Weights of a small GPT-style language model, trained from scratch on English Wikipedia.
Size: 14 layers, width 704, 11 heads of 64, MLP 2816 GELU, vocabulary 16384, 106M parameters.
Architecture: biases, untied embeddings, normalized queries and keys.
Training: a variant of Adam for these matrices, 1144M tokens, 8729 steps.
MLP neurons of a small language model. Each row is named by its layer, matrix (down: output weights) and neuron, and shows model dimensions 576-703. Each number is 128 + 32 x the weight over its row's rms, rounded and kept within 0 to 255. Numbers have three digits each.
After each neuron's rows, "fires before" lists the tokens most often just after its 100 highest values on Wikipedia text that the model never trained on.

L8.down2582:118082103113137098160142058145149142098135129134161116113106086137135116160067107139146145141108146110156146137196171117192062142143125165142073120100061091110120147093102091113098153101081121125082132089099215176061152137110107163177162080115191079099181120125151144133089145112080082119180095085132166097111110095079093120149138106094123118113126209140175156135126120115138168083192
fires before: ", ", ". ", "."

L8.down604:127141141146154069083092158139112117099153113129136172165167113201127150101131101133129146123116087162127086149134126098141175106198108149125145158128107138152175128102119135149165151110099139125169122127158146074139103129160100131102112160114174137130149132121109169189112108142200195123112146116135167201103160118088108171106100124112227119104137080163146106127118187124122143124149
fires before: ", ", ". ", "of ", "\n", "."

L8.down646:170130131123085128128112145136214065102070167145070149180138086129125051113116127080138159124132152170083120139080173198117116124166102117126143152142114131184193167139117135108170086142147149082136122132074118105147091126134158108105081102135112139158086072123126083145133128121161166151117194106135182118135067129141099205123031058122124075142094142054137042093183148119124127102153
fires before: "as ", "of ", "by ", "to ", "a ", "in "

L8.down158:090135094146141126125132177114182131158064158098135085136134084100193097120100158179132179129153121158162111111118151194126143076129197048112127094115146094117096173141075152159130117147076103158180081110151071127127135094110156174166162185152124130110121116098145175113136159132100126070076193099191125179108147141152098192140156147129136092166083131121134158116165108110132134105154
fires before: "the ", "Romania"

L8.down909:096118112121182132092152136160141165077197138137138134132154098109159123148101143113183110077123137132115134123177193092133082091187072116168124170141084128165083176112114153124101157199119127137155097141103181108132165136143099165137107097158177103122101129135165111136129108121136174137096116080151092115113095069149138106139175130064162124122098152133075109104118160122168175105133
fires before: ", ", ". ", ".", "ö "

L8.down220:119077099130094195159100189093169129132167150088104115094137090142092078157134155189192111139162170144100131113101144100182125109153154145113093169116127096078127124188127093141171100070116143121177119119088116112141103144122080070101160131149103154082090192156089106129105134107100069107147119149115117123136082141175155136164112189129138161169136178086144114130091168107150158161175
fires before: "to ", "in ", "with "

L8.down1926:121131046129127149199135123170099112140095078110131156141125182167131174144118099138128108103137139121088102085132149156164130183181104147049137163110109107166131176059059141144125143092122158167093145124146114141193126105147139189129172120123110149115145075165120152110175133174106096241153098111159164204076105098149123155134099085120125118127144126081133095109134123150150142102129
fires before: "\n", "\n\n"

L8.down1842:158164134157120124074145151100062113151186100136153123181119132180121129095119067120131119149167143187142113127116082206091134133132165133087158106124101079201186094131120121112156097137134108066092138103106109109162151129170145112176186141203092069140139104103173144152128136113077098112110123064101132137169056153163128139094144184099134118078116122107101164085161127106133128130121
fires before: ", ", ". ", ".", "==", ": "

L8.down1648:118124135122106126140127112136115142129158128119168141128114139135128156121120133108136129093144140140152126132109137117091138133123129163111120134128102134118112148115114109121119127123144123122136142135116106188131151122136116143128133145130143137114131099141121111116128149113141136116146124120100110135133131149128128127135127144114113147110134130120130132112122130104136131132132
fires before: "| ", "\n", "\n\n", "- ", "==", "In "

L8.down17:092089171062184173173106092142113171158132135098142107146135142055092117162114184122194092138147132132106103156125151112110143145102125188108107103123180131111140080114153112108177081193125111103184153140085102083108106136108137098127190149091120109141101112083154123067144172077139147131156076123117107072171065080148160135062173128098144078139132112116099116105115132180172138116122
fires before: ", ", ". ", ".", "°", ")"

L8.down1059:151038155095163162200134186077142093139134160133114086112092156109107042136106086131159111149078107094139090120151136133177116109131170129099080096138113124146103175128083163121158077104129079088090132138140088066172108126083077087137121155096138143085116150055155199164184157090087107168101068158128124072177110127072096105166121088078152154123112132127201113131108110125136122114158
fires before: "s "

L8.down2705:138088100116082088203119134061184141150137102078157137064143147098132169149162084197164133135182170147139157115175148139135173116114125110053131153099090108082123087131134117157173086090115095142102133114101131201125069114100164174126118147158108092102121104126139080161128133138105129112160121139139186170072094076119096109157214151101088101112124156152133104091115145154153073172164
fires before: "\n\n", "\n", ". "

L8.down2230:065138129114138120142150127115163160137201118117122168170129154090082118128211109095135129122153179148108105109161106091130177142122124130142085109113106121142089138103155136175162097108154112166168157148142116134130157110158137077128148144113145142135122111118131158157102096102141108103151167157102116141107102140158183128119176134163106143121152140132086168105112147124133167149051
fires before: ", ", ". ", "."

L8.down2141:123122127120117130114130135118136148118166109122162138126117136121116130117129133113142128130125146111135116136136164121114134147148131139108123134139127125126108151096118122129120116135142137127136130129124143183129153119140132138140138126123126133114127114117143151129136133119111121117124147143130123133119128152137123135120134109139139138131144136120136139108111141118137138126130
fires before: "| ", "- "

L8.down2766:151134112111184173166133130121168132103098145121122101115104145191089137107136136101090130152149120125160091070091080103178099149090147144092185130140128093126142129137187193129128144089129135122119164144142068111162131085158162131126083159120163134120172128057114142129222127096097165095103087098137141111052146143119085145142103135144151134124139117107130160174118126129113101144107
fires before: ".", "|", "| ", "–", ",", "; "

L8.down1912:124157117110131117075165140093090099125129156148115222113170144087119100148171091131133126088130098169130157112129133109128141149060096125164084126155112136165130148136191108180100154148078155145127153113140151076170152125004181131130107117169144108149124173141131109123132126113110099137142191150149130171078065128124163188132170112110151163144115108143113041133148155123147200111135
fires before: ", ", ". ", "."

L8.down268:076107136125131100106137070125116135114099137138158099138128173132122133175132142104121119155080131129112128109076106133120162182113112118141179120163083129149149186155092118095153089130055099115095131158175066118140134127091176156108102152119086178133142149048154109112143175124162178087120136076106127086126165115136163158080132175127120130139137137149144189175084146102100103133164
fires before: "| ", "+ ", "m ", "|"

L8.down1199:079178090125113119151092140197100141129148162077120062126145119093092190138115120166141114106112126108129148157179114101184123086102134168118077201078132093100161145118131106139101121100131076112166120122125116104146064144129133118110104103102146119089104131139156097145142174125116195114140121150135130081138048143128154133115171101147134092202082199140108128182084130120117082156130
fires before: "by ", "to ", "in ", "with ", "on ", "the "

L8.down1278:078092129087182101173106083103118153136155144122136113090108116113112160099180117104108127114075172088081103157142144134097142182094197112134109174136185118092082079154169095075089125169147122156146157097196130101093128155106156106136139162133180174181180136106130193100126123081123158103134186088152120120148136144123109134105073136124106162187182086207178094082103106148100105118070
fires before: ", ", "\n", ". ", "100", ","

L8.down159:182033093135163163137135138191182119147068135150168175173101068126140146128083109087163118097113124113121140153092122182145094122111101102101103087113113084145097232144152156102123157137121147129122139149122146135189107115111139151115126134139110108165113172119141134118190086155113135085061062121167097139116082134160150168138192093083099127168136157076074177099116126107140109171069
fires before: "s ", "t ", "=="

L8.down122:141133084124164111109100170079138172087170122133132118171051146141099164167139088135151094111171172114114130140132127115150141141153122102067160115149139142187134115153171129140089103090117206103117113165131119115199094112105190094114169120152149149147121154140144092117155108137157187161145073092123119098112155151121073127057142133136077141172108145140125091130105084168159103107169
fires before: ", ", ". ", ".", "–", "the "

L8.down1415:170126149143179140119127117107162099125108108159134185103088122154199166143126090121166137115126150149061143049145135143136138088084138099090118143168177149162146108131111122126098114056143101106169100154208126094140094188070129089110113161150142088149123172157129170142113080115107173156158108123156151126100166197130146180101123115140136113093131129132091125121125121178175159124132
fires before: "s ", "of ", ", "

L8.down2358:143142133124075076202121143167194152146101126110165118114054153145124129201074160127100156136087099121181060088109142179144144091097130160122142154181117138161087140130107126133067132140174065101083085131114163124044140151080146179116049153168099071145195116131154104053145132090165085144111166172143070091109074164110134075111112125115202106127131070126177077152049100109193154110094
fires before: ", ", ". ", ": ", ".", "\n", "s "

L8.down2068:139161121142188107078201120102121087166176159178142089067070141118104124154162109137165135102126140138173103119148132136083101107136167150111131149104132105093050106151140107173154126073169129130136164135127180129189164047129141112141125086120106134096092137071117143101157109086109156130111161130133164132187140076167165057131147055118112109163177132137104182122127101124170111173089
fires before: ", ", ". ", "."

L8.down638:112134108178161126097126136125135142124074115128141148115100184153119113093157066162091167151128153138130107107142127098112085077114144149185135131114105126107114141068179084161086097104097142043119078077186139152149178142100129160097098186189139049106114136147107152133121102167087175114112164146099161143086116127177163169122123123150141162137119152151161136134113107097117171141105
fires before: "\n", "\n\n", "a ", "the "

L8.down373:069119183123167135136146131094091107116114045094141050101109138126145147155153145092089110107163086138110134073132092183176096110115188166157105105169110155178162147093112101126075135082186145126133134178160086155116139097161122134108156168101129135121135127116115122117188183092092109158129134071080104105126101175168105129075159158155159128087142069111180092164124116105100091133079
fires before: "|", "| "

L8.down1424:131173093203188041131142152188082115131094152107129177062117167135128143073177100179153150145099112090125107148115154075103114145153135113104099102116048211180148099108137157164130164107161153135147084136121159147106093136134125231160090078150117136166103137125102156176145150141096193083130113081129138157096121134152157184090122108147171129126168117131058110067110137186135180099134
fires before: ", ", ". ", ".", "\n\n", "ing"

L8.down1845:126131124109124135110123089115109150162167151070137130160099177135098145111178146092105153156173151097117143126110102129110107136127098178118194150111170070110111154140191193159112110094199122132124172102092129121134163080157133103121151160120156159156093138114065203180140156132125117174131118097120088145115151117143110146120097160154136142140166087130069164140113116112106166151102
fires before: "s ", ". ", "| ", "\n", "("

L8.down1433:075099090098076103110106076190089103139122139125091146092107120138128074135200095158152120127129074161094134126116075122134122175069176111140159095154153134116108168111113128144137098186143111153114155107126144148074123156118137117174164085082132114084077141150187140094077164134096092113082146135093109111113124150133111141119173133159147145123156081182160151138117123124183122147112
fires before: "to ", "of ", "in ", "and ", "by ", "for "

L8.down1218:123106184101175164117183138133155184084102116149149149115201145060140135125149142136134148132101124099112105197106120134134180156101190078094134138107160167114121129153127073117169139155167094123158125189168128173141144137120108109110059055141123127103161074110132093099121086129165137113144108119182073153167152154090119179077112120074120138128098192103099101076123116163079115141121
fires before: ". ", ", ", ".", "\n"

L8.down1340:133086170140047063123152101121116122148145125096098089107043156142094134162133089075066082078144095140170203114138155125168107104164085168195078155112124107126111130117151069134110144063143101135115146145163151136134083117086113122073147137156120133164151172102181116157103122115133141170135120143155100134128118126059150098065157072166156093153165153173182178167170102095142196152138
fires before: "s ", "t "

L8.down1336:093111130123158115119124095094134161137114123135112180076111107129117157144121140103102147089085136042116101173107138097178106135105092078043110081158164078107101159150112140123142116076084198125122220106176192075075113121083116138107117149138134137111170107151163138146141107163118135143174093148080142117146136081159106138134134118124159086149157162139115191150134131137128111063145
fires before: "; ", "Total ", ", ", "ar", " "

L8.down2273:115090093134129100160114131170181143120125124105126168092111151193066139102123131120115159129055120117144149150091133098120105143158095134075069090141122148118130078114078160146097115127163088111186121097097127130131127140140174120145086081141158129191141109173061188163143115183109151121130116179095133139124131057145135159092095132169178171153117087154101142061133117102123128140179
fires before: "; ", ", ", ") ", ". ", "\n"

L8.down1541:125252119049142090126143123124135157134183129081071092076061124125123127168122144120119172163147113208105112121136136147115141099113161158036112181156134111168104091120108155153175182140176147130133166157141116129137131153135137113156157045110143144180046150100114143179112108139171072112137129198124124175120086118135088106095183159111100140119197103104152174121130197144175141142112
fires before: "s ", ", "

L8.down499:123127127128111128132128125124126148125145120124179135115123125117129139123138144101121121133130133123138119135119166116110131131123123133127116152136115135124106145107125128127124126132121102125141134117139132193119149124125127124140145133136127138111130134134116143119129141122142125123151132148117116142122112144115135134124123122123123144117123129122112126115134144126121130122129
fires before: "| ", "==", "- ", "In ", "===", "The "

L8.down2203:116113126084168115113124139143116108071222121110122167126124175160128149113167124113104084077059052114146099118116078128099088138113148123095073086171148131137157140130115155118090218084165142199210140166112174128133117124155137106099094137117161126112120100111176105106112142127137121107111154125123148083090123165073140093039159144089211165117090056170144127071138128129121080139102
fires before: "of ", "and ", "for ", "in ", "to "

L8.down576:138118060112178101162130123075131139091104220144059094102133106174109128055091183145138092157121083102113103124101103132085143111159140133130127132138131178123122098115158141079108087114109149150133133154125128111077112131160147091141106124077126122140209118085176118151085143129152104130129183083150104175080132162163125128178164159172101094210106105193139091161097140157103125136128
fires before: ", ", ". ", ".", "of ", "in "

L8.down2637:105168069096165101123128129081200095162125140070139189091100114176106136195127117091172069098094160099143070090126096199116131103141166196147132102216130063155081154122105164184107132138202125173105113143093121175188183063119106119108155136122155107108160129091197130097149130098133124117132160137107133159109088164109105132117156123157171076139111045112105168148123129095177130105097
fires before: "s ", "of ", "to ", ", ", "that ", "in "